Part of a small language model's weights: 12 layers, width 192.
MLP neurons of a small language model. Each row is named by its layer, matrix (gate and up: input weights) and neuron, and shows model dimensions 16-111. Each number is 50 + 12 x the weight over its row's rms, rounded and kept within 0 to 99. A neuron's up and down rows have the sign that makes its largest values positive.
After each neuron's rows, "fires after" lists the tokens most often just before its 100 highest values on Wikipedia text that the model never trained on; "fires on" lists the tokens most often at its 100 highest values on Wikipedia text that the model never trained on.

L2.gate437:59 55 60 64 40 58 44 45 27 47 35 42 54 41 47 43 52 47 30 45 58 35 62 28 61 57 32 56 53 35 37 42 50 48 34 59 65 49 55 41 68 47 52 78 64 55 53 38 49 50 61 47 61 57 67 64 47 60 57 27 68 42 41 40 69 42 46 34 43 58 66 36 59 41 37 43 63 65 53 59 28 56 52 65 50 42 29 50 71 49 64 26 30 78 69 68
L2.up437:27 73 47 49 67 48 59 47 45 66 52 64 62 61 35 50 60 55 62 54 70 46 43 35 50 26 61 41 48 40 53 46 25 47 51 44 45 58 46 57 59 39 49 51 39 63 46 18 50 34 63 54 28 48 53 47 74 45 61 53 59 56 58 54 45 60 44 35 43 46 42 36 57 61 36 49 38 49 56 35 49 65 34 51 65 31 51 54 45 63 99 36 63 48 44 56
fires after: "-", "\n", ":", "==="
fires on: " F", "F", "f"

L7.gate483:59 49 32 65 34 49 46 52 31 73 48 39 62 36 51 45 47 59 43 43 54 49 45 50 80 40 33 67 39 51 41 40 42 28 47 76 50 38 59 57 66 46 53 52 82 58 36 49 51 54 66 44 74 39 46 52 50 42 58 53 50 33 74 55 53 42 58 48 38 49 65 53 41 49 53 69 56 46 45 40 49 63 69 43 35 45 38 60 67 20 55 63 51 58 40 47
L7.up483:30 56 63 57 43 63 34 39 57 45 60 43 42 40 70 31 35 74 32 40 63 44 45 49 54 54 59 56 54 45 44 60 56 66 32 58 60 71 60 55 47 52 41 56 62 57 45 31 39 26 42 48 47 21 40 30 42 66 54 57 67 53 54 29 69 40 46 60 40 65 59 59 52 47 31 49 44 41 47 40 42 44 72 56 21 70 51 42 51 50 16 50 58 52 71 54
fires after: "p", "ov", "et", "o", "ap", "le"
fires on: "ec", "ed", "b", "e", "p"

L3.gate283:57 65 34 42 45 55 55 58 42 57 59 50 55 51 52 59 47 56 52 50 29 38 58 64 49 48 37 44 53 47 44 55 41 32 41 49 53 52 55 43 54 55 32 57 86 47 52 52 53 72 53 68 41 78 67 31 41 14 58 48 44 57 44 38 59 62 54 65 44 68 55 56 59 52 42 53 40 41 49 56 55 47 47 50 37 48 40 34 29 72 70 40 59 62 41 50
L3.up283:58 60 50 44 67 43 53 57 47 20 36 63 37 28 67 40 40 58 63 44 53 35 57 67 73 40 45 41 23 68 59 58 52 47 42 40 51 49 53 42 49 57 44 54 61 50 43 47 50 65 41 58 29 31 56 54 52 25 46 60 59 46 47 55 43 57 28 50 66 34 41 78 55 63 57 43 51 43 52 82 52 35 64 60 64 55 61 43 46 68 47 45 61 53 36 55
fires after: " W", "at", " B", " e", " b", " w"
fires on: "ar", "er"

L4.gate61:60 32 49 56 58 71 56 60 51 40 53 52 55 51 53 63 64 27 46 33 50 25 49 51 63 69 55 52 41 25 44 72 55 38 38 42 54 33 54 67 28 55 53 65 76 53 62 55 52 48 51 69 43 59 44 51 47 64 61 36 57 46 64 45 48 56 56 48 70 61 67 46 40 44 27 44 48 50 42 41 39 37 44 46 41 53 48 50 23 57 81 52 50 53 41 54
L4.up61:61 53 59 43 87 47 64 49 49 32 44 39 28 55 32 22 34 34 29 50 47 34 61 44 38 62 73 45 46 45 56 53 32 56 51 20 61 51 55 66 52 41 49 39 54 44 43 48 32 60 45 47 42 38 49 38 46 41 40 48 37 55 63 42 54 59 44 63 55 35 68 57 47 56 51 52 22 43 44 49 40 55 54 41 50 43 50 60 35 43 48 52 62 49 28 55
fires after: "at", "es", "o", " O", " w"
fires on: "ear", "er", "ers", "or", "ad", "ap"

L2.gate479:42 43 48 63 51 58 49 54 47 58 62 42 60 46 42 54 50 46 76 52 45 33 56 41 59 60 60 49 55 30 45 52 66 44 52 58 51 40 39 61 44 51 61 42 48 38 59 42 60 41 43 43 60 42 31 25 46 44 44 62 51 48 41 55 61 48 43 40 67 24 52 56 54 52 51 45 24 53 53 45 35 49 48 53 47 34 53 43 51 67 55 37 64 42 46 75
L2.up479:55 50 31 52 38 49 58 47 48 58 59 33 59 75 46 27 48 50 55 40 36 24 54 55 60 58 63 52 59 28 59 50 55 31 55 30 48 45 50 60 53 64 49 53 32 44 74 44 74 58 61 59 51 46 55 31 54 45 44 49 54 55 44 56 47 56 44 45 53 37 54 42 48 51 50 65 51 62 43 37 16 57 57 55 74 39 40 46 51 70 55 37 53 57 51 60
fires after: "u", "un", " Mar", "t", "g"
fires on: "e", "ary", "ch", "ly", "ember", "ust"

L3.gate448:50 45 49 51 51 73 55 52 59 40 43 87 47 33 41 36 53 54 34 50 54 46 49 63 55 60 51 51 51 55 34 25 35 24 61 47 49 70 31 45 74 57 54 72 63 48 46 76 73 56 53 56 48 41 60 39 51 22 43 43 51 36 38 42 32 66 56 50 45 51 49 35 56 52 48 32 51 38 51 70 55 62 48 81 74 49 53 23 50 63 55 55 40 38 50 57
L3.up448:46 42 54 33 54 41 40 47 36 49 42 68 30 47 43 60 50 66 57 60 51 42 56 50 74 28 40 48 64 52 23 49 61 45 71 40 50 48 41 51 50 59 44 55 50 50 79 48 71 48 59 39 50 73 51 40 53 37 49 41 61 35 44 63 77 48 50 52 54 45 44 70 61 37 64 55 52 26 44 71 36 56 68 55 34 49 39 43 39 59 43 43 58 26 68 55
fires after: " R", " r", " w", " W", "w", "ro"
fires on: "ay", "ar", "ow", "ill", "ich", "ight"

L3.gate133:44 65 48 58 46 28 62 45 62 54 49 54 28 37 58 62 34 55 39 54 54 52 35 55 53 64 69 57 35 71 31 52 65 53 62 64 51 26 61 39 47 40 44 66 46 59 59 65 39 44 48 73 77 25 48 59 61 49 34 48 49 56 48 47 36 36 44 23 59 60 46 51 42 30 46 40 77 33 45 40 46 54 33 52 40 52 36 63 64 46 76 46 50 37 60 55
L3.up133:63 49 38 66 53 15 61 77 46 52 55 45 59 65 38 51 53 54 63 48 56 52 70 56 52 48 56 61 68 48 36 73 57 50 68 52 59 42 35 30 53 55 53 36 56 54 43 49 61 39 57 50 62 43 58 70 46 61 20 47 67 71 36 58 38 42 44 39 51 63 41 56 40 36 53 60 50 53 48 47 51 53 41 51 22 44 47 46 55 33 63 41 48 45 44 55
fires after: " Ch", " ch", "h", " C", "all", "p"
fires on: "in", "an", "a", "ic", "i", "en"

L3.gate351:45 76 58 32 37 53 29 40 46 58 43 67 56 41 69 36 39 32 25 53 52 66 38 37 34 51 32 70 45 51 48 58 38 62 48 43 47 50 49 58 42 53 59 77 34 39 55 55 46 57 57 57 51 50 46 35 40 45 41 42 31 52 60 48 37 47 24 36 49 50 54 39 29 52 37 41 55 63 44 37 52 55 39 49 48 32 43 82 54 57 53 65 44 52 58 53
L3.up351:58 60 54 17 54 41 24 53 63 51 43 79 49 38 50 48 69 21 45 45 65 59 22 50 44 64 55 50 61 40 56 50 63 44 33 40 50 56 34 35 49 25 71 44 63 52 64 40 36 48 37 45 70 47 36 36 27 56 45 32 40 37 46 60 41 45 55 39 56 39 41 64 51 56 57 57 58 53 41 63 44 49 51 35 61 49 53 26 45 45 39 67 44 67 43 58
fires after: " S", " m", " T", " M", " s"
fires on: "h", "ak", "in"

L7.gate179:57 62 51 31 28 39 63 50 54 60 52 65 68 55 23 40 45 57 58 42 55 65 67 45 65 59 55 38 69 41 35 22 70 50 60 40 55 39 39 46 82 59 59 56 43 45 36 55 73 54 50 65 55 74 36 40 46 50 44 39 60 44 45 56 58 60 42 61 56 51 41 43 63 30 43 33 46 41 49 54 29 36 38 57 53 27 69 38 53 19 59 54 53 43 51 62
L7.up179:50 60 49 58 56 49 42 58 51 42 34 63 64 53 60 60 53 58 55 31 57 58 45 58 56 46 63 64 67 53 55 61 51 28 47 25 48 56 37 23 31 45 48 58 61 64 53 37 26 60 48 35 36 42 49 65 40 30 46 44 73 48 46 53 34 52 60 48 45 65 67 50 46 46 30 50 17 46 45 50 44 59 47 53 51 48 63 48 58 47 42 31 51 68 58 64
fires after: "ur", "ar", "u", " l", " f", "ver"
fires on: "al", "ing", "ly", "r", "ate", "y"

L5.gate405:42 51 38 44 39 66 88 43 39 49 51 40 42 56 57 50 60 56 46 57 79 44 48 46 48 67 56 52 74 36 56 67 49 69 37 65 42 38 43 74 51 43 60 27 67 52 51 45 44 46 58 57 44 46 55 45 54 45 29 35 58 45 42 57 71 17 58 51 29 56 53 73 46 41 51 61 46 70 41 89 53 39 50 38 52 39 36 50 53 51 33 56 48 60 41 51
L5.up405:37 47 44 57 77 41 46 49 57 46 40 44 34 42 35 42 16 61 72 57 60 55 53 57 37 77 52 39 60 60 46 47 37 39 68 39 50 51 44 50 41 50 53 48 61 30 57 30 39 33 59 55 70 53 56 62 36 56 45 39 67 42 40 62 64 42 37 46 51 75 57 33 71 64 45 62 45 59 44 47 52 53 45 46 65 72 39 34 52 60 43 70 25 53 63 53
fires after: "t", " g", "al", "om", " t", " s"
fires on: "o", "et", "k", "i", "at", "e"

L4.gate463:34 40 47 45 55 49 45 48 45 53 52 31 60 53 71 58 59 65 47 22 51 51 65 43 49 55 31 47 70 51 40 75 52 80 22 42 45 21 38 47 59 34 70 31 46 53 57 54 46 54 59 59 44 34 36 51 61 39 56 41 69 39 55 23 47 60 67 59 55 56 69 36 42 34 31 58 59 48 59 43 47 66 56 56 41 82 83 46 54 33 64 37 66 51 43 42
L4.up463:56 42 50 58 56 50 62 52 52 64 39 41 50 41 51 37 69 65 49 43 35 37 43 53 34 33 57 74 41 53 29 51 41 40 64 58 51 56 61 38 53 55 48 66 46 39 64 61 28 57 24 47 62 48 63 49 50 47 70 37 70 63 38 47 55 40 37 38 43 49 49 60 54 52 56 35 51 50 49 43 36 53 55 56 48 27 34 50 67 45 64 40 46 45 49 72
fires after: " de", " in", " J", " a", "p", " al"
fires on: "f", "ter", "er", "r", "id"

L2.gate82:48 46 57 76 34 73 51 61 47 87 47 44 52 52 43 50 49 67 48 61 64 51 42 35 52 56 26 64 62 36 30 56 37 49 42 40 59 45 39 61 58 50 41 58 41 57 46 57 44 39 53 50 42 60 51 65 46 75 53 74 48 43 12 43 64 48 45 37 74 19 48 42 60 42 64 42 43 76 66 59 41 41 53 46 42 55 54 53 62 40 78 42 31 55 63 41
L2.up82:49 49 68 59 45 51 58 59 47 41 46 44 44 47 48 54 71 55 60 43 56 47 47 50 55 39 28 40 55 47 55 31 41 46 45 54 39 58 54 45 59 55 47 73 41 42 56 80 39 46 31 45 27 41 50 33 62 49 35 49 50 43 46 83 67 71 64 51 56 40 25 20 36 43 54 74 62 59 29 49 55 46 44 53 68 46 58 65 51 49 67 43 45 63 62 29
fires after: " ", "-", "\n", " ("
fires on: "Z", "S"

L3.gate266:48 42 47 64 22 57 31 44 54 56 61 60 24 70 35 42 66 50 68 39 55 50 51 39 76 39 48 31 45 40 44 47 79 26 41 56 61 41 53 43 57 56 45 45 62 51 63 47 47 37 53 27 68 52 72 26 68 48 51 60 49 53 55 54 42 43 44 46 49 54 46 48 56 47 45 39 28 65 49 68 41 64 44 25 27 48 73 64 57 44 43 54 45 31 49 52
L3.up266:50 48 59 64 45 36 41 35 34 53 62 63 64 38 39 46 51 67 68 73 29 26 56 32 68 38 34 32 54 38 67 42 52 41 52 56 38 36 41 53 58 44 48 43 38 60 66 63 51 59 35 59 54 65 69 40 38 58 52 52 68 59 46 42 72 43 57 43 51 52 38 55 55 37 43 55 38 45 46 54 24 44 58 54 61 55 69 59 43 53 59 53 42 48 56 47
fires after: " J", "r", "u", "un", "ov"
fires on: "il", "un", "ary", "e", "ember", "ly"

L2.gate242:52 67 62 67 65 53 41 53 57 62 45 53 59 54 59 45 40 65 39 36 39 70 36 38 45 67 34 24 35 57 63 56 62 49 62 48 56 40 49 30 55 28 65 48 68 47 44 59 47 40 52 68 61 58 30 76 38 71 67 37 21 28 40 68 40 42 59 49 64 47 48 49 43 62 49 55 29 54 44 55 61 51 54 71 61 53 44 37 59 54 57 55 58 44 49 51
L2.up242:52 61 57 69 54 51 48 53 34 78 46 45 59 50 68 32 24 56 43 47 39 59 33 41 35 64 54 38 51 48 50 50 57 46 45 60 57 30 61 15 42 41 62 52 52 44 46 38 34 59 69 69 51 65 54 76 52 77 56 41 46 42 54 58 42 71 65 44 57 41 63 43 71 54 30 62 50 55 38 57 63 57 55 49 55 53 37 74 41 31 59 44 39 40 46 44
fires after: " |"
fires on: "\n"

L5.gate84:57 54 38 55 63 53 79 50 55 52 65 43 43 54 52 35 54 55 21 47 46 47 62 47 33 52 68 36 51 43 57 60 60 65 36 28 36 45 35 28 38 44 31 21 58 48 39 59 45 22 38 71 45 45 75 68 32 68 61 45 49 43 35 14 57 52 36 55 36 33 43 39 23 40 31 47 64 40 66 47 52 60 61 47 57 33 51 56 51 39 48 75 65 44 40 57
L5.up84:36 57 40 49 51 28 36 35 66 49 54 51 50 28 45 45 62 44 41 65 33 42 59 70 50 46 57 52 75 45 62 59 46 67 55 56 62 56 36 24 49 70 55 50 48 53 57 43 52 43 33 53 58 69 51 29 30 45 59 51 51 56 55 69 24 78 54 41 55 55 51 28 40 50 55 64 39 53 30 44 53 57 39 59 44 58 56 44 62 59 41 51 67 43 72 55
fires after: "in", " M", "m", "s", "g", " s"
fires on: "is", "ist", "ig"

L5.gate47:40 53 48 43 33 51 51 58 61 44 56 65 43 51 46 37 37 48 59 42 59 36 51 46 26 30 34 67 51 52 54 29 58 57 36 53 43 63 53 46 72 45 40 35 41 49 60 79 34 42 63 86 45 54 54 23 33 57 33 56 30 42 69 45 51 45 50 38 55 39 47 58 70 73 51 57 49 53 57 60 49 65 67 57 33 59 52 60 61 54 59 65 17 61 51 64
L5.up47:42 47 31 49 45 42 67 36 57 28 42 51 61 55 49 49 35 61 42 50 64 58 47 32 29 51 56 36 63 53 63 49 22 49 52 50 50 60 38 46 17 42 59 53 45 56 65 49 35 37 45 48 55 58 53 25 49 43 43 55 77 46 61 38 37 45 48 51 49 55 46 38 61 65 45 44 46 44 69 62 27 50 61 49 34 55 17 68 41 52 54 55 46 60 54 24
fires after: "k", "y", "a", " K"
fires on: "a", "i", "ia", "k", "y", "z"

L2.gate354:77 47 40 45 47 68 39 61 35 51 41 40 47 36 34 53 36 57 54 61 58 55 59 47 55 48 51 41 41 56 61 43 27 65 55 59 57 60 65 67 58 53 55 46 49 44 45 56 63 42 56 57 44 45 74 50 37 22 42 53 57 62 43 34 56 57 48 76 37 49 45 41 73 56 50 30 70 59 60 50 38 49 60 60 60 61 57 63 27 50 48 31 49 73 75 40
L2.up354:56 57 43 57 53 51 33 21 60 59 19 50 47 37 50 50 52 44 78 50 56 51 57 57 42 55 48 38 51 55 58 39 55 76 39 59 41 70 43 57 30 38 31 55 61 36 60 42 47 33 53 68 51 45 57 57 30 53 45 50 32 48 42 30 41 42 51 70 61 52 31 29 59 52 29 28 39 71 57 64 44 42 54 44 57 64 62 51 50 70 63 52 54 40 57 36
fires after: "==", "\n", "-", " (", " \""
fires on: "\n", "c"

L2.gate364:27 46 32 67 45 71 46 60 29 55 47 45 62 50 41 62 30 45 57 39 51 78 64 21 41 80 36 28 52 62 33 63 60 58 66 49 64 46 55 34 39 40 63 37 61 44 34 42 49 39 28 59 53 62 49 42 63 51 48 41 40 50 49 44 43 69 52 63 47 61 53 49 49 62 29 57 60 40 35 39 78 44 57 49 71 59 56 44 37 72 57 37 39 56 62 59
L2.up364:53 29 44 57 29 48 32 45 48 44 43 50 61 44 57 27 50 55 58 59 41 56 60 29 52 88 40 36 58 52 30 50 63 59 43 52 39 54 55 30 51 52 49 58 42 49 34 49 47 33 46 62 50 38 45 60 43 57 28 57 33 23 51 40 40 50 47 58 38 36 65 42 76 85 62 59 29 47 56 58 50 50 47 61 70 42 44 59 38 66 44 70 37 45 54 57
fires after: "==", "|", "up"
fires on: "\n"

L2.gate206:55 76 59 47 34 65 48 41 50 52 48 41 60 55 42 53 52 68 44 72 61 54 72 56 64 54 37 66 55 39 47 34 31 60 35 46 47 39 44 49 35 44 55 49 46 43 51 52 54 45 47 49 28 49 52 52 76 65 48 48 61 34 35 46 80 81 44 50 45 33 65 28 62 51 42 44 56 66 62 23 57 59 80 31 58 22 44 57 57 54 61 48 40 65 57 43
L2.up206:67 36 50 49 28 67 61 48 50 58 36 45 42 54 46 48 40 56 61 56 67 40 57 66 55 66 42 61 60 38 52 43 51 64 36 51 35 44 46 39 58 57 59 50 54 50 62 62 66 57 40 52 37 63 56 58 57 67 46 39 74 39 34 46 72 74 35 36 67 48 53 36 79 35 49 51 54 47 53 22 47 50 78 51 64 32 46 52 50 39 60 36 23 68 71 48
fires after: "\n", "-", " (", "==", ".", " \""
fires on: "S", " S"

L7.gate484:59 44 46 67 46 54 30 38 66 50 76 30 46 58 43 50 50 46 52 37 48 42 59 54 54 58 60 39 59 60 23 53 58 62 27 33 30 55 46 41 38 53 59 34 51 41 44 69 40 61 42 59 48 57 73 65 63 46 56 62 37 54 48 74 68 42 57 39 42 77 28 45 39 51 65 58 28 48 71 42 37 52 39 39 39 68 42 57 69 34 56 71 64 45 36 55
L7.up484:48 29 94 54 27 54 37 55 49 50 20 65 33 48 43 49 46 66 42 49 48 46 54 42 49 60 32 44 58 44 51 52 37 45 54 58 37 53 54 55 33 27 49 50 59 63 55 44 63 59 58 29 60 57 49 50 59 54 47 39 60 33 47 40 57 64 30 56 46 32 54 48 46 62 51 60 46 35 33 56 67 44 61 56 32 40 60 58 64 45 61 64 46 46 34 51
fires after: " ", "9", "5", "4", "2"
fires on: "7", "2", "6", "8", "3", "4"

L4.gate270:42 44 68 58 43 36 52 41 52 37 30 21 24 41 72 57 52 48 41 32 50 75 58 73 29 47 52 57 39 52 45 66 71 63 37 55 46 54 40 43 60 46 50 57 36 38 63 60 57 49 51 46 45 48 48 32 48 61 32 51 58 46 54 57 50 30 39 63 59 44 57 47 48 55 48 68 58 54 26 64 48 22 64 48 50 78 49 36 43 37 47 42 47 48 56 49
L4.up270:79 25 50 38 48 42 49 57 66 47 44 29 44 54 48 61 66 26 46 42 66 80 60 47 38 41 47 53 56 72 49 70 43 50 48 67 54 71 46 52 58 31 57 67 53 41 43 71 41 48 58 56 48 48 56 57 55 45 39 40 45 40 54 39 60 52 60 51 61 43 71 51 63 55 52 39 61 50 40 46 60 46 55 76 50 58 64 59 52 31 66 57 47 35 59 50
fires after: "f", "ab", "un", "st", "u"
fires on: "le", "ct", "it", "m", "ect"

L2.gate24:67 50 53 38 59 58 57 54 38 44 54 51 37 59 65 52 40 41 43 55 46 59 51 35 57 62 63 40 40 32 35 69 42 34 39 55 48 50 58 65 60 46 41 56 43 57 47 34 42 60 58 36 50 58 51 63 48 52 52 57 85 57 38 29 68 42 63 50 55 61 60 53 71 52 68 33 43 54 52 63 47 25 49 41 34 50 69 65 54 41 48 38 68 54 57 52
L2.up24:72 40 49 44 39 48 40 47 43 40 58 31 43 67 65 50 50 45 37 47 49 54 51 51 51 50 37 60 46 37 40 54 33 53 25 39 41 68 42 59 49 78 45 56 51 44 36 66 59 55 52 45 37 47 64 59 45 51 43 68 62 37 51 44 84 38 56 48 35 49 53 35 68 53 57 52 46 46 66 55 53 40 46 35 52 45 68 75 47 40 50 27 45 65 48 43
fires after: " ", "\n", " ("
fires on: "5", "7"

L2.gate209:69 43 55 38 44 27 35 40 31 52 58 65 43 35 46 57 58 54 37 34 37 64 56 51 42 54 24 46 58 57 64 47 57 52 48 83 44 59 64 67 44 38 37 35 54 30 27 61 38 46 48 77 49 54 53 50 49 42 53 36 46 44 54 14 44 50 53 79 53 51 50 42 57 57 40 37 66 56 40 48 42 75 68 46 46 59 60 66 59 55 71 48 51 60 65 48
L2.up209:88 82 39 40 58 46 46 67 30 52 34 47 53 52 49 51 55 55 41 32 39 31 73 57 48 42 50 56 41 44 42 47 62 60 40 65 40 59 64 66 34 63 44 55 43 22 31 57 32 61 40 36 50 35 59 50 41 58 35 57 66 49 56 52 41 52 65 55 59 55 41 54 57 63 49 27 37 74 58 39 52 45 61 45 45 53 35 58 40 54 47 71 62 64 58 52
fires after: "o", "-", "er", "e", " ("
fires on: "od", "c", "ad", "os", "an"

L3.gate376:57 48 41 47 59 50 49 35 34 66 41 37 62 49 45 61 46 66 67 43 44 36 66 47 55 55 67 40 63 52 48 49 65 53 48 58 54 42 53 59 45 52 54 30 64 37 57 63 52 54 40 80 57 47 28 23 54 33 58 65 40 32 48 42 64 56 66 44 46 47 45 43 43 47 35 58 71 43 57 56 35 32 62 41 37 42 31 21 45 43 30 41 55 53 39 58
L3.up376:60 44 53 43 35 56 51 25 42 69 46 24 55 55 46 54 46 56 63 69 33 38 49 38 81 55 57 28 46 45 81 63 74 46 42 56 46 34 38 53 64 25 29 42 25 59 47 31 29 50 37 45 49 50 48 49 56 42 42 64 44 46 47 55 45 58 55 46 69 39 51 46 48 39 50 37 63 54 23 76 38 50 54 54 56 71 59 56 41 55 28 57 58 42 58 39
fires after: " M", "r", "u", "g", " Mar", "t"
fires on: "ay", "il", "ary", "ust", "ch", "ember"

L4.gate15:68 58 49 52 54 48 41 48 38 48 44 42 37 23 31 32 38 35 68 59 57 54 68 57 56 66 22 49 57 60 47 49 53 43 53 40 48 49 70 43 38 34 38 42 39 41 46 57 41 63 67 35 31 44 52 44 40 40 41 46 55 56 55 39 33 60 27 60 41 27 41 47 54 56 41 41 52 36 51 36 47 39 41 20 50 41 65 41 41 71 69 30 57 42 58 52
L4.up15:60 55 25 48 68 56 47 60 37 54 51 71 49 63 22 53 46 46 52 34 36 66 45 55 36 41 41 53 55 59 63 41 42 51 28 49 44 62 33 44 63 39 52 46 70 32 56 62 24 29 37 63 28 42 49 37 44 41 40 41 65 37 39 73 41 66 51 51 31 42 42 37 53 36 36 69 42 57 41 39 46 36 53 26 60 57 39 47 61 50 58 55 50 65 45 73
fires after: ".", "I", " ("
fires on: " In", "n", "in"

L3.gate279:43 59 74 56 63 44 50 43 52 59 52 52 45 44 59 34 50 43 35 55 77 42 46 49 26 54 38 43 53 50 66 58 25 50 50 25 40 56 47 59 52 75 58 64 35 56 55 35 35 39 55 54 75 48 46 31 48 44 69 33 67 34 44 20 53 42 68 35 50 34 51 44 41 45 35 43 43 41 58 66 65 47 71 59 62 25 18 63 60 51 54 52 51 51 29 54
L3.up279:62 57 39 67 63 37 54 61 71 27 34 64 32 57 49 44 28 47 53 49 56 62 42 37 53 50 43 66 60 40 36 50 66 48 68 60 19 54 47 58 29 58 47 62 63 58 54 45 44 43 59 48 48 69 28 49 40 57 45 36 56 66 49 64 46 46 67 61 46 58 63 66 49 55 20 58 53 52 49 66 37 66 47 43 58 43 37 56 69 68 54 64 48 85 60 37
fires after: " s", " m", " M", " C", " N", "s"
fires on: "et", "at"

L2.gate375:39 61 62 58 36 69 46 41 56 53 49 36 62 15 25 46 49 52 51 67 54 41 46 43 34 60 25 38 61 51 46 79 24 55 47 52 64 78 47 38 63 49 41 50 57 48 39 73 46 66 44 52 62 31 67 70 68 35 45 55 61 51 30 15 62 59 75 58 36 43 39 53 50 36 47 51 50 39 42 50 53 43 52 44 41 64 51 65 46 46 57 51 19 49 50 53
L2.up375:50 63 49 45 41 67 41 49 60 34 53 56 61 42 33 63 38 32 43 64 65 49 51 50 66 59 44 23 48 54 65 57 36 41 48 35 45 60 58 47 46 59 35 43 50 49 49 62 46 56 68 61 58 45 57 56 62 29 48 54 56 49 37 22 57 43 39 48 47 48 37 41 79 56 50 28 47 54 50 52 57 36 57 48 56 51 74 36 53 71 51 27 63 48 71 51
fires after: " (", "-", " \"", "al", "ic", ":"
fires on: " v", "p", "m", "v", "d", "c"

L3.gate225:40 66 36 60 58 57 42 76 22 51 57 38 42 45 56 40 50 38 44 54 60 29 64 53 49 46 63 44 35 57 53 56 62 40 56 61 36 64 63 44 76 40 40 45 69 77 54 59 66 68 51 54 43 54 61 56 47 45 53 54 63 43 43 42 69 47 48 57 46 48 42 49 85 26 42 41 45 40 38 53 50 42 58 71 37 61 52 42 45 31 61 52 46 65 37 57
L3.up225:50 60 48 50 77 52 49 40 54 42 50 41 58 49 44 60 62 47 51 68 64 40 47 64 57 50 47 53 43 61 73 68 45 52 51 57 48 50 44 38 64 57 29 51 36 59 59 52 48 60 39 65 67 63 79 68 62 12 27 48 42 47 54 42 55 74 44 37 44 64 48 45 48 62 65 41 38 22 29 49 61 62 70 59 64 43 39 35 54 63 67 53 45 36 36 50
fires after: " e", " E", " B", " R"
fires on: "le", "ar", "ow"

L5.gate225:63 54 48 34 51 49 44 67 64 59 78 36 49 48 47 22 45 29 56 50 60 32 61 55 75 63 55 63 45 55 52 51 57 63 50 41 54 34 44 41 42 66 63 25 41 56 42 26 60 22 28 45 60 18 48 42 59 42 38 49 38 36 63 62 44 65 46 47 59 72 47 58 51 39 33 50 43 51 57 77 49 61 59 37 48 43 56 33 50 59 55 60 48 62 50 52
L5.up225:28 29 56 54 48 61 49 38 38 63 65 41 47 65 58 36 48 65 55 17 62 57 47 34 45 29 57 72 45 42 60 36 33 57 35 46 44 40 45 49 34 60 76 50 62 46 52 50 36 74 50 57 72 48 58 31 46 57 34 69 57 41 37 66 36 36 50 57 46 45 55 45 41 53 72 49 56 57 58 41 49 23 53 52 34 55 34 32 41 43 60 45 58 30 55 76
fires after: "u", "a", "em"
fires on: "g", "j", "b", "en", "er", "h"